Weights of a small transformer language model.
Size: width 384, vocabulary 32000, 43.3M parameters.
Architecture: RMSNorm before and after each block, rotary positions, no biases in attention or MLP, tied embeddings, capped logits.
Training: a variant of Muon for these matrices, 523M tokens.
MLP neurons of a small language model. Each row is named by its layer, matrix (gate and up: input weights) and neuron, and shows model dimensions 128-319. Each number is 128 + 32 x the weight over its row's rms, rounded and kept within 0 to 255. Numbers have three digits each. A neuron's up and down rows have the sign that makes its largest values positive.
After each neuron's rows, "fires in" lists the words (lower case) most often at its 100 highest values on Wikipedia text that the model never trained on; "fires after" lists the tokens most often just before its 100 highest values on Wikipedia text that the model never trained on.

L2.gate100:166067129084123123137107129087185162103095133125169073146153122148123139091118103120105131155171120123074123113136129129113137131112129167146114071158196108150168173123098158163091162150147140144091114172137079093079141108113171180182159067073099053140115048104146113133091147114100143088063154115164200136168113162104156098157056143124122170161126193101152133239117139126097175119089120162179143117142189122139133177155156144070090165080160078140102130191078145116098140134160113104140148120139170176090181109095135089082178112084176129143156027144133140110115153158121075097
L2.up100:156154190143130105163073186146079184104144152101078165112165132095177101152134156118114091149147120172083114131102154163166184157192085141096075101158186081079099122082134125146099169115117030156131099128121143074140138095086151132185141105082117124102110102165110086118069138111081193138072166072130188151106144149092140139156096118142057182185124143131146098146124187148167132121082141135196152103104158153112108181173050150136069134105111116158112127182099175117125165164117096128124140126094165130138176124104103119121054142153120182137060109140159161180156146097080147130
fires in: "played", "won", "worked", "was", "attended"
fires after: " and", " he", " to", " He"

L6.gate978:124065144157104144158105130125159144143197136206120142137125131154170173117127112131107134138075159079093089144129075122137081109182117093171131124111187071178127128128094114161135102088157095194091129133140072153114159181104173108136203164127167124136158084121141062085110126142103110188126120129116154128116122153074077113138144112157125122120082092127142103153082154164141090130098051111126197126158062130148045139117104140122148131135133151143131163119152096093175141145144125173127104083143142143148141131147167123098107156127167152122151196112125089072097173115091140127
L6.up978:134182110108125053126183150109132149121097090097111090120097029177117118096164129115091120139124070192112132161121175127141061185157112147167115087136143141144155148164080091129145105136100146130150062140086128090119141089128079119090108127135143178130118136143146139086141136137140097113110172129102149150141150077065104130130129158074109185110178146108076117161146131114106152127135159078146084170147136171136106147114105148205194143144079097093063139144102134125088160138088134122130123124140162117082204103165124118101124167078116111146143118110141126112086114101126115110
fires in: "which", "it", "also", "she", "he", "who"
fires after: ".", ",", " He"

L6.gate31:093135079166201178115104087150162108130131065146141139080124098129148148149165117096100129119154148110093052133106085123109140154117130103138144110129109159105150148153136093135095105114115105120150077145124122204110192165206141112105137169149176110062134106138127161184156170174113109091110097100106171138141100189129143097074166104088100140141155164140171137150134173107161144066136079083088100129111131145131100140120145152094115099102119105084074160142169112188124130125123114118138156255164079093128176112097118109134133156144135129085116149098174079116166076104138126072
L6.up31:109095131102082149176093127128116196076141133125143101149105159161131186168156151120092114156142136131105144129112141126125149156148180154127127146181100123116112129119128154193136072118145136153201101152113097101125070060188191073128131126172138104173106145100148165151093093196102089077090155101138151079115158212082151101111121083144168125069107131126150208111098119113142139105147169155104138148131090164104159148132175070119103199106098139155123120112120113096115120062126106125137164123113139160119155111066175167122075114118044135096134083098096139166164119114141166109
fires in: "5", "6", "8", "4", "7"
fires after: " |"

L4.gate63:116154108121127140111150098095160142154116154121139092125106068114139146179067109100097144085041189093137071132164138072099096089174154155165171147090123103121086120068181100167105137077117143133122185070131143091141159128170105123179166202139093160154118149134144132156119122155092078098129135245093147162092174079116103103091177113174110149127172111129159167113136157161094098113144128132114110102149176129135170110097129083117120119118135134078118153110123141091150173136178164139137194113198166168175155143040197112075141135173093095108084127141112174112137137137121100121
L4.up63:135122101116110092118145114096098133119187128134058139126153132127186079139087139156196120129162111167160050146134157105159102187174166107075102137114110152089119163170129122216141143153134144102119100175094184072119134135186133127110132107121156169094078116109094143076100082163137095138131208110162105067097124116144169088117100083149151141162136105071175100185076205084161065122104101167070154128219112122105109135116083091121179101164122045121104136086173128146090066109126075124096114123132053164124106107133129136135106131067093097137101111061115134107205197121105085143
fires in: "he", "she"
fires after: "."

L7.gate55:144124121129107128113088162128163107162119123125130090126172166121209138097122134129172111126167167139120117143126069105138152109130113112110168087059129115145131171087159116157098157222138154170136131129132110135155132117091141122081082151141170152064118132121140176100171135156121133082124104118109164122144112080135135187150100076054122129176135156111106136166187129138135133099141162128125107129094115133143152121115080123202093073139192046081105113143118140163131121059069144104175164109121101133097116113189135087124143147151127129105140116155144090086124145069130145122
L7.up55:103111151128165133161104142118121168126102156135054099154128111147120155116155139155151174157102105144107063164131079120117138129122143158156110087118158150117110163091144165144142110184173108144082090175146128145142145129180122109183160107160136175131042071090157123147164184078174122158100151154195157112151115080157133150184122119135072105167113107087115173107135166068144156141087128123189104138107110154166123126105095163109142156110150119129143163148072154142127127126177159130153093144134030174120099114137141106055158096077096175171127148044124130153158161083132051142
fires in: "he", "after", "she"
fires after: ".", ",", "\n", " where", " and"

L2.gate590:089120154140114113117078098177134104115125142139109117155172150096176134126168121163166109125053133139112101155152133143107155115088128122143104112152134124158129167111132134144107043205148113178109112155120152098149134137106191142108157138121119081066069134084134121141114117130171118152134155098204050097149092146103122121082167104101121197130124222128137151142183156172100100101136098137087151099086138171135125102092112123163120117185101107148088134133175118129158167161091132196207079114155151177123123156176109139089098133124109114119081069154113112146141168119125142099
L2.up590:124146159127085110118064121149115177160104119087140132122141168096140208113095139148118147086108119166165104097179081126105139106141093154166157091109115141127076131093150149094077093156154119133172115127105145206153125135160148133129134170130119078066092118095150081175109125203181128172110158050193097080180119145100071070122099095170123122091064165138164154160088189166106120150116128120085140127106146116086109078123122107163132124120097128153130125141152106115160153166133121205166157142067190163142132098145096141087142138138105122161145102126111176175182187125098145127
fires in: "the"
fires after: " of", " and", " from"

L6.gate997:114099102140170158172131087116099100098147095127153110139177102103091139108103167117117051114137108170113099145124089141124117105066178112135142087161089148129093146094086099084071097162129098139104123142174128161194146143126117177052105151097174113108117142169155139154143105188130155116131164103114142056165125117127087130152155116106093126070112133139153137142107114117150162151141156087162163111162121152162179174142188103158092102123101158070106114159137114131109119166163114122177141139114101145172139098104150178122126190080053118137123127103164164126104139076132132094
L6.up997:111100149201118118140118179153118091147171103094151123186110131109110164129170101117088136118128142117065078089116129097115169105086121152159103125086126155165103145158117202091057176133112099098127119105094184129082130046153090141153103108138201061101105128123113153187105088122092135158129133066171078122146106104109157175123162149093189138173175051102203084175091161139142183151144085175133147066144133092152171133146091151094143131198149135176144079148118175087115121132116113107102134168108086133114093072102122097150155124130138128162087140215101139168158069129132141172
fires in: "1", "3", "2", "18"
fires after: " |", "|", " on"

L3.gate176:142132086129140093175077092135156136116112122163129207101116099168190158133167105125135144081129175125112195152177163146116068100152064098150100090179106111101126130144102143075160103097152126119141111116143154168125201167103155105126138090127134135148121090105183088113156116121079156170101101161181068098126105140110121133097144141121185108161133080096132183119115182103099153086142113153060158077117096148140203125129126157099093140162134153139146108122109111135168115092122133091085107149089103180164135075154196143185181174175161137092129154126133130065149119043143219164
L3.up176:183149114111105078191079095125209102115140127140162122123092117152162111154117098115116187038139217089129150110114143126123206112152162101127107149111141129104107088163138151124092112078086097143088156115122119170144171116083141124095088093133131128092126093137090118102123120152166155140117093098134062147168124184148111175156086093108141095137076133095136138124129165181152136111125111173140094072083179164088158177090146156155137125147153131114091157148107167154134097071076155097113168158107101138128120121149187177108133162152159146087110144160056067140105165108134174178
fires in: "the", "of", "his"
fires after: " \"", " for", " (", " to"

L2.gate452:122102114110090133096107112122175175093128112138109120118102108154131138094109076133089115146101125121096125140101104137182116149165105132230167136116124084170138191126138129144117107151142184094061094125164114128150101144137142185171153199122087108129123085192109135122122132157167186082150119185077115160163066130109115077083100112023094135167086113089156158186140179146160100175136139138070107109139153116132099148141129054144123067155126096123081117118085069066171115125137125149161144090117102120149147143126143102092095138116134145100115171126146151098131134154130131186
L2.up452:092095116114067170107120123131155149144136105125014147128071128070088106108118074149121168107141111133092135181173161120102191137156137141164141110100120129123075101090079121136131163134114142119121108180196094119153163118076094171146164148065083175175117122154124108167126161104169157118179133110154091125169102106141137120123129142127096129113103123190163155149156104072131143102110124072132103073073129075141102127122095092176167078130102074113157132083103098080152094163144092195130160115133130093091127102181134140199175156116127170125112110117099104060127105147124154101
fires in: "in"
fires after: "\n"

L2.gate1007:104139132190087079147185106106151130092100129068108088217104107115068084101136126105139125154106122239088129128121136122127112093172086075095150144124100104133110119130145136111142102138096072125092129143149083107119115175105097160156150113096127125170137133141095133136099138156195066160093195140138099105139099135104103082158174118098056148125156114094211106149168167081107134115071134071100111133125122128086142076076145088128155116154128097168143061181133120120145099122114141109135093076149130138116128111104158112157161110106082172137152110088119146178133087110123095132
L2.up1007:094126072124095120124150098114111114157065171168114081195126105182156121091164120073132122113120161177131124163109147131094102122117120164199128101162161148120067137123150161097148113177106110148083132145132051149059135113195099145155116123135040075149106123145108138131137100115107088175176143068140120130111152156050109159132107096112105177093092120127123152160111124082088170132076139175112148073116145082164122081124117120142114103108060120103108128099169097133142147109112114143110125075170145114140090126114157169141124104097168136117139085109089082131154172089107117122
fires in: "a", "the", "an"
fires after: " with", " received", " for", " of", " after"

L4.gate872:157153094121141152110123139121187144170116147173133080094168126177120093124108147165097142103111153147122177162169166110195102137085090133124131132184129110132140200150137132107069151162059116151135097134098163113133156127150136119209163128126171079139074153137127098116147190138126150104127108065140113122144145134139125123141131111139114154122143125157122088111136122198122141122193093149109163145146097140052067154156114180144136141147096133116146136181170191141123117100135144127072113170035110098157141137111087117176139107151097139105155171121143143172132136102108126171
L4.up872:114098087156118144127133144136107161147092095144142120125137154165159112070080135145123220153174128142160134165140099120175133098111145117105123151080066127092107168107113172112109161148006155116145192134118160071171097108165128150115140132169136169139107160109130140153181139113097108150095152096130173145130082121142125108119152131127093203090160126039154118135139099126109109137139164154111133129111142138090102165140223175099117093153069098149142132091111132129179169078187173106137116113114142151159188134100106065193131162105054141076122093118118189123137138128093083141
fires in: "the", "a"
fires after: " at", " At", " the"

L6.gate247:190132094100089070172140143128145141189134193129143252148107044177123110150185102102145188075142141108123131174102097111144135158123150093143137083160146129132093152119105142183100169123101147161159105112069157120123178134133136147130150121142113117160089170139110096135107134132136181133074109131112153134116155085118060107136104152127144106109171142137113131173143138131123121161089150143173119192110140096106152105148123200107147137143160128135203137120063107151132100111133135132117158094163143146111146117174087132156092118223186114125105146187160163143154158091066120122
L6.up247:153141118115150116147085179088109148156107099087191118175112154113106129123138156123144144130129123172149131124178149085148057156153076162150178100218145176106111110115119103067181073119081126136175089137113159106155183079130118086091169147096099125130113142118104113105157113106127078165117147066130136132098173069109160116088105164129087107151103142071182127201078140101122103073094098111137137143137144149144158148123084166172133095110104085138192074077131188167153133135067147068108127151108149146136121148140129113072135125125127111116115126152121125143136143130158120110
fires in: "grumman", "g", "f", "garrachón", "pestano", "b"
fires after: " G", "man", " (", " |", " Mario", "-"

L6.gate334:072125111099139126128106145183106122116149136173145189092072110100141154163139127069048151106098195091167143164136145112067129078080079054175115160142116143078137129151141109089117153114101093103116150158087159100116132123138159162127139129116145146084158086154183153140133110137113154154109098112128122060153145106122131127084141141160150147135151143141091173156161161110182143136075112131109136169079120088129104138048133154098069106156135122152111117122114110119094109146092158101136094105154144137076153095178139145135147117133101143152067150184138127152172138119039114135
L6.up334:132176138118090069179111133123089109134112156141140144120150154091112123131092123150166096093152108135187142119137068148121092099116119078130127089141134119175120103168104111171134109116174110106093161139148128133150134078089100111117129098138121122142089153079175166109097146140112191204202122242164089139126177126190132078087144139128123110098130149137210141130105135091128111101108081123154122148200141117110125140120167132193130121125129126194088090102153133140145156136128108078121138116091076103145048124123040116153090129155153123148160130104145155136119125101083152102
fires in: "the"
fires after: " \"", " (", " |", ","

L5.gate456:159147116153172130053106115154183139104153116166151119126167135167119111153099141124110127179191107192109204131094153132162119131137118140169096091168158136153167088128144121151147181099120124142173130037129096155138059146124131081157096108095139170156125156121133087135174105115104166125084151178133106101095146127093090155138150115050142119169079120129150123123127135144081109059125179080159127100075161135117133112154129071184171069160089083031132153134158073165149122147176098109159128155174098185137204138106162095096134135069121114109144143089143142052114139166129082131
L5.up456:178133130099077126128143171141128095155162096080118118142141088109176167158120143099121119106093145161138080104115126131125074184122126120172083125108119121121145168163065086174177175108115119117170073125064066164136134128097134161134071207115102191126132091092100182122106155166118127109153100088090153109106095157144084105185151114104140140139135102103138147137117088121072169165135133104045097161168102143127116083171119107184127190195142176137177139124106137142036118057098107109105153124126089157070116100158134187092151095115048121135120085114097141175113111117098208134
fires in: "1", "2", "0", "51"
fires after: " |"

L6.gate639:158186086160140175126154119141121131125176124055136139123128153152111104112111099133118075164140139089122160109155095037179088134111111071067089064103141141129125105095143099133112110152117102111134139173180106126087152212142163124141142177179193126203142050106111139172179082136117167122096098113153126092110139164155105156120085116123111137099168076119074144122182151112149151123128111152105089137163105151168115093126110138135172093144142092107161117131112110145115124114097071140108143197133097137144107110130117115122114144151159115172143179131090173149107069108144112115
L6.up639:109109137127146096145144142094142136187108189146164169081063193187095117072149094091143164164112118103147126079116139118159175080121094125156081082126187116061124107148159146140102094184124111136137133126111109133148134192142120079150167084130093123132109082105111164196085140146131150112105101140140094135123145071150164069087186164132086161068123077112048157171111140132138113139109135113123094172152104150142134143098127173171159130113115099203161102144115103158159114096157103159066156165160098096132140111170146128118154180167128183103108175146136134117121149122126044178
fires in: "the", "first", "s"
fires after: " the", " as", "'", " is", ",", " was"

L2.gate876:151133125131071053154095161175156117111129103106165094152128141144171147133101139199151102129143141136163096154096046071147092135097129080162148118143182129069111180172114187084121112121128103046103144129101173089132143103119133110194186119171146083137109141124093072151198117124088104173084101110082119184145150100090080133138116153107127127160110177125119112119171157090209174101111154151114126141079120138154205149097197099089164145152143160095087131139117172080137144089083182109162102105139084104142198197127150132141122104109110073118097125123119106086119175131163169108
L2.up876:122087076146136158141084111160172108160081120125144121108168135103149150114116176140101115147139125119181163117114111140138093119064118084145178124184158194081080074141114200066118138082060144082092071066099115095089121107123157197131165155104147123131129176109134102123161134124116102160126118101148114102146112198147091153087124126083140112095145096130139092136148119105198173122090096171145112102053090138053151164105147084098145112140134144154175167097164136115175153107127200150176089117118102125162185174151165147114065069065087173175184171126112124119149143098127116122
fires in: "the", "grandview", "fra", "bellator", "final"
fires after: " at", " |", " At", " the", "|"

L2.gate675:119098101145143173139099174112123165094080178168149166117128117107048080088129106158107144146104125113126119124137147142165122125117110117030118131167125140148090160109122185087144111100115159199109171177210066067119104129158146141123118126187107160141092112150127132117075142128113155103089099144121096141132132148119209084157153113127126168136175127134108165155167089111152100190126148146106152178184154134132102132146089130152129139104130175161194116158106160110175103138194133073142072133123096125064093111115095148154115095050074098101128139095108095181151146164119143121
L2.up675:149084107136105173172130171128123201127133113143145140097141122080109189128087178108132080114088157124233188118123118135147160124130111132121137194129146140118133108094099129173096080114117172139161107174170137126172130141081119144131148104136083122093131107144125076160157083157133145173094134133099086130180117093180121048146096162063153115085119128160197130138126126142131064173073126121120122115078132089174157143123163165140067130139144174103128194149176149109170084088183186113140154097094124163115055160135137195127126082123101106134137145118158141142104100134138124163
fires in: "not", "t", "of"
fires after: "'", " is", " was", " are", " W"

L2.gate651:111158140098108125138104173098125133101110123152142170146125049170141094164168130088146108203125101130147134119103191095096121114120107134165110138101116138122103154138108113108080174088110133136143059129176100095081136122138136053082225117169164156128098171081169123097183112097118127117085156158101153128135100149098132110109103147171134133076208157091128144158108129137173121168140135124085121082101100174128144085108120183122145148118129246172146093120175158097165061121113140183135124172114095131151150067135109098138130133093077102105133150118132165216170154157130174087
L2.up651:129115108106103144145176069089136119120136059092063090121124188074114160180133146122134196145132115110119141147108116103139163114107130119133165129171135057143186083078138136177151071121130106081151134050129146142126099142145131169109153158127095195093154095166134133077169091144150120116132137100115123128199117146090124143140112144096127103113153194068151086078082136093100157134140133092125100142098103167099164105141149131133127175103116149138083154191153147153133166061087142162131159116144121116126130123091117139104163096132135128103138136130110083147175182119093123159
fires in: "the", "of", "to", "into"
fires after: " became", " are", " was", " is", " being", " become"

L2.gate319:105164121146128137134174164085131094118159082077170108077127136154092109104054108141097091196118172115121126133138141095080085148106127082068159142074117148104125184171099108153091157151132157072093160135153127126124157150137113163121171172112167093117126119111111114167107128107100120144111158151129182158113148055155143080145082103178083105117155111143116211199143131096105150153168183099140178131094157171150056071149177114083114123115134111141118100159095147124099107100160193141136099116178109109099074183062127165151112086109117115153138188108095146142137129095108131168
L2.up319:199153147197100141081166163130134117103154156147100114119157164147159129104133150095073139117113153182107160128172073132087081154162119145175149068107191189176172139128229085127131129141108126076111048136141161085124112169165172142100137125100154124092160133073146139159158213128140084112172147112161129123087120095145153085122109101103150076085098131130139139137093133078161126071123148112102117165060132111158124144122132120180110104156124132068130046131136127111125176102192089149147156140136090145080143111135142139190122124200117143161106134085156074097125136090134153111
fires in: "it", "located", "based", "situated"
fires after: ".", " is", ",", " be", " the"

L3.gate336:103127166160157128183174083129138114198189170098148144095048131159139072110166116149166132074095108068133120145183097115166085102153153115181099126154098124119085165120095101161129180121177128128132178096119141117116148139057110111118102162111127071155113125136083030122120153135114100087096111100138112106149158137170186122101099142110137088138199132094143076153154131120134139172093124084093075088083100145106093147164168137118112089100116120158131143186179158163121059100072135146160139100124084097199097099153124152113160148099128110101110208157117101096186175093125138182
L3.up336:126056170145113171099089109128151147164073102168140138126085117147137083093153105154177082121110141185148122147138152105079150208160131089145071163164117128104087113205197124108113136104119077103121097093101118150176133113126136131123132162114151142160118126133116073153103175204141122113118163153093187086143100147109173184164106119142146128181134095114131124128174093094097146146097108106103187113128171144079092125122114144110075139094162109111161126182139167139139128125136125094165170092142076127083070105084119081125118124075134166082118187179062115080183147166167100076
fires in: "september", "april", "may", "june", "october", "july"
fires after: " in", "In", " In", "-"

L7.gate1005:140141135122099189168185122155170126119178136118165094129127116136113140106143118097165131184164147185075103126074116147094134120111102106146138166170089142136156122167123125079063130073120078128141116094132093103157141091091121115139182122113141161187135073032136122163134072164138127171128122155101163094087108179157128168115188140153156136102194157144213091169146112161103141068171126111127103150168139128072081167138092185159146120081124183140180094168122103164130172063146177115086176173110170159144148160138146087157151082108122122138153243086141133132056147120108175120
L7.up1005:092141144165140127127076186169160161185128129138132132144181199119161134130125138116128178119160072043124127093135150136131177160153132141127126181155102168115149092085142112139160114137110078137153182126167128157137115141113167087105115118158157111178128124111123138146123183103112123145122122111048127122162099110136109085108087141157114104091127056130068151082132101132122124074133082078103113154105143059129161126088134078130123101128151134161121130162073137178150155120049092094089100161098104134165132096134202112108177103147095092141116148106089177141106128126159149101
fires in: "3", "4", "2015"
fires after: " |", "|"

L10.gate427:144099139135149128149120115121159182164177130139103106118216149119161168112115172105143090121097083128158143150143121153135070090218082068112133105117134167154084160096141090172193119168112142094114128128152087145172052145138077114095144160123090164110151186157088096167195065139164132122139119131124099150102064143082120073101123097108153135144135156157206142095144089082089159080117133162170101053093139117086111134100113117133151141070085095206119112109091138148123123057137151076133078117146142118189128154132158174106139092180173096141201136125184108162126152114142122152
L10.up427:151094149227095073111136157134031085059114135116105102149114133113152120150131127093103133112156176078134160050084167098131131098083148117155171085120179129088169162099118157112106127067166112075112170121040134099112163086133102122125120132133123114149140151138198183148160163128114123154128166105133139138132117071080097161077099090101120149169166137105121095067154127195102125093165115085146091108115138102131136151109114122175105156161210066154189149137131087146124123153125102098144090102122116125094090145144128096109145081139143113150123099150093122112163099121168078111
fires in: "0", "df", "mf", "bronze", "silver", "mar"
fires after: " |", " (", ";"

L2.gate681:133125124125082093096154129100184177104107061124112150102143101112121076087066107125078126181126113140128154155166098157116076111138172129158159098131124114089078148151097092152125134142126181085121126123170097128130135121124157127175138154114042105155124160141127150118136153111171179083096099138114124157169133141082144069124119093132135117151081132158175190176134130077214132185125114087120140176161168125136098141116125083174096123197148104091121146104062103109168125099113104183162106176129161127106072146138107084105139141083117196097097113117119103111124135182152133209
L2.up681:101070095138108097151194141179115129128128101079134198077071126110172091146118110153168149135112166175074143136103167123101101118164133136155163056166154093102102120110153101147063113123142196111103123114126134132135160072126090122146133216132121174171090082133141122077158162082139113088088116100164178151168100132126146051171143179133124119143130217153146167171098116122106161183141132124119088090066113125099094157090176032159164121161162081175101096146092131119188164136158101159151182146079215136127092157180084122102184138117149184176118148126104171088128162142136096167
fires in: "as", "after", "although", "despite", "while"
fires after: ".", "\n", ",", " "

L2.gate449:114035167091145149069155134185179174097116091100173121126101136115135168074110096147167157087129158167151153148116084185138142078165163134163141109118135202118113146142202101098145159143156115135117092130149124141128142159115106144128086074074118175102100088097116073158153107192104179122076080161155137129131196157132121100094122168082131135123054133200151147165169097105135213111119099119086151132104149158089129085151136131181162130154122138135138144127138076107115119128115183107182132121123126115149114143119113147058097169067173146152106136124096116067118155111173207119
L2.up449:150097130064104118137201114154166179135056150118133117181132068152080110137127204113185130119146143139130108059153139121141132094107143144087162152126064162111105133139163145136105156070069152095153082121150135109108150139151090090143150064124146124179117132173135143116117104092079156135106117155140127159155117142160123065142153130131195102115160201119097107139133096128122211128120160088180164152142128093080078120108127107165109121142180121099098133101146112075154100150131171187116119133087125126179127137139116069094156146052164146164167106104118130155138146184139165141
fires in: "who", "after", "as", "which", "having", "on"
fires after: ",", " well", " years"

L10.gate83:198144099120152115104087159116117077117141116103107064050123181142132139066115128084148110155195126152198110155133126095090128093135122170189138110135095085120089129151114187165163145123201085080150133084143127173124101085097096108176163170138185139096048079142191158085091116186088134077149145164110190141131135109145088063102149134082163132156174130197112148109125078118077162126101130194103096145098125112121153133158086129168119147152050124125113120120111129145112138126117139126098065165178125120151141132110099104183076160161071095187146138070126114115162170083132131110
L10.up83:156152141127121135146160179086125076117122111175110083144114169078059122098132091096154128090114090114112149156121113138111144159140114121145114168184154192052137080094186088195145113082099176129125110120146097137161128112192120140168129097132127099134122162152103125131122175144130055206185080118128153139120153075087060121134172143157095180135137105097119113141157115121098155111130089120102165109067116156120157160097120096178073075169174124148150138125125158120141128084121108130095071153182150067167111137131126123150160201110143105203119107144132115159109184130109128088
fires in: "4", "6", "10", "5", "0", "7"
fires after: " |", "|", " ft"

L3.gate972:159104076110133120118098145114079155075084102142151114121162115100182114181160080124144145238183088085112141147130143180106136134058053084132147106095174138114070094124137128127187158126100092088130185161106117123137112106157118088079130146119074162138154149111111101123164098128120119117147122113171143152164096113123118152124149070131118087133130148127111117174181108112096133189106110147120110193100191150151158088143137166132117141138113137108201127183157159128133147103119203099108153094151101115081122131150109114148159105151117151161129124171116068139072107175147093099
L3.up972:164142132071117148103143110182099103074148021131167093155205088089159108152151137126125162124108178065136221143065132194120124167153116149106097129131134092134116156073132141165198153072156100116107113123149146173142097142109091117151123135140131094061153134109146172113142120104087152189187134109117124149099117073125165166161129052081102162163125160146102122161122080070127125197130170162128152149101123123102104085108162158112116135090134123077153151160108067112091149137120156126161131078106130138093191130121138187113145156054074108139148092155165144147122175152126051098
fires in: "not", "to", "them", "thus", "t"
fires after: " did", " does", " try", " do", " failed", "'"

L2.gate990:048147115102113140139110148114125131155140100135142131126123134112156089131155102137113155192076128080199153134125123195173132168168107115135079128122142176088168156097214154088060105088154116094102121152150146109129160106167124100134157188116093166067145025147094066137142142133118151163147089143141113133087116129144101165156155113118162141092125152115158078151076128101137144137126147168118091137117146118151061181040163214092167103120193133096105161123137138101135125158155147170122140084132122120113112136143097095140130060056123182179148081159093146175135140150115176145
L2.up990:115139121129118153160124148177170099110083145115079150115084096159139162090073094099112087095130143120129134110112137167085081151115112148175195071113121177118088103136102152123129084095215151083132127083185153180147103100136148171124110115122120126138146138149158131111127158174141135184117090118117198157156148177168146087206121138078176085198125106137206141161078114140125129109106125108144129121131142140093088095162145108136164128144142162177143134140128166136106161092111129156154160170122114142096117146125157110108134126142129150152155109130115179155112163170074158136
fires in: "its", "they", "it", "adler", "constantine", "connell"
fires after: ".", ",", " and", "!", " "

L3.gate597:128106124130099091114128123207172165158091155149154166104096115160126140146125144140092130130104137170131092105117147157076120114090099088123150121210168113112141176158141183142157178120131167169061166167132167089124094139169066132094098075164145101119188159101112191134166089128126077138144137106092153105132169192140095154197096125103141150171130129088116084126104175132186158136053129153122149090138132149112134096128114122145103085136192120159142108203155146164170158167079123159126121085112151164100128095133132110140145110158165113105144163144163123114125145130140083117
L3.up597:107119161145122114113120142139171192132147118170097146198139169144145118171086154149115164122124091135141085128141163161057153096081107100179147126149127074114115071139064162120124120062144134175092148174177138109208161105092089180199082171168061106148102103147112115171099089059108098195104178137156103185107120152100140129071111127172157136135128104114122095151197152126205112099106105119136152112098110100141146135198153174109127095105110130137143167103066125163089202126104154120190078121146082162178138115088106143109120099168103150131100123127121122159092120091098178118
fires in: "was", "been", "as"
fires after: " he", " and", " He", " she", " had", ","

L6.gate801:092121090092085119117123143147145044123131123173163108140122175070172116128100093109084098141109149108126100109152120096154078104152102096192101086131155180091079141123096146184147105134161112115120147098163175096151051126049108089133159123138083136090200104105146136138165146101093119079140125110124090128125129081101130185140158181177199127151150033179133178163138165147117137147174108121098181136101138143183099082135125146076117132184122103123117084149121139155104101084099163120117080121112077142085093104127102155141080136094156179110113135186153058116124093166126120171
L6.up801:107129148145104126152117066142205151122157121168104124104123136080167119146119160126102156123068140129113079179126133144116172118125157142131079114144112127173116165145097138125135206086130163132128134098156136090121082132129107157151153116136101183107114185049157160147124049135126135074138159111109149139143101106068118172164099092150154063105109130130115167094133151074135131129113115090120110126116188125117113079152191122132109165166119046093120131146139143134152094114123116188082175139050141085088158149159114116054082109062172209080120167232166105126121119166131099074
fires in: "october", "july", "january", "september", "february", "june"
fires after: " |", ":", " -", " 1", " On", " on"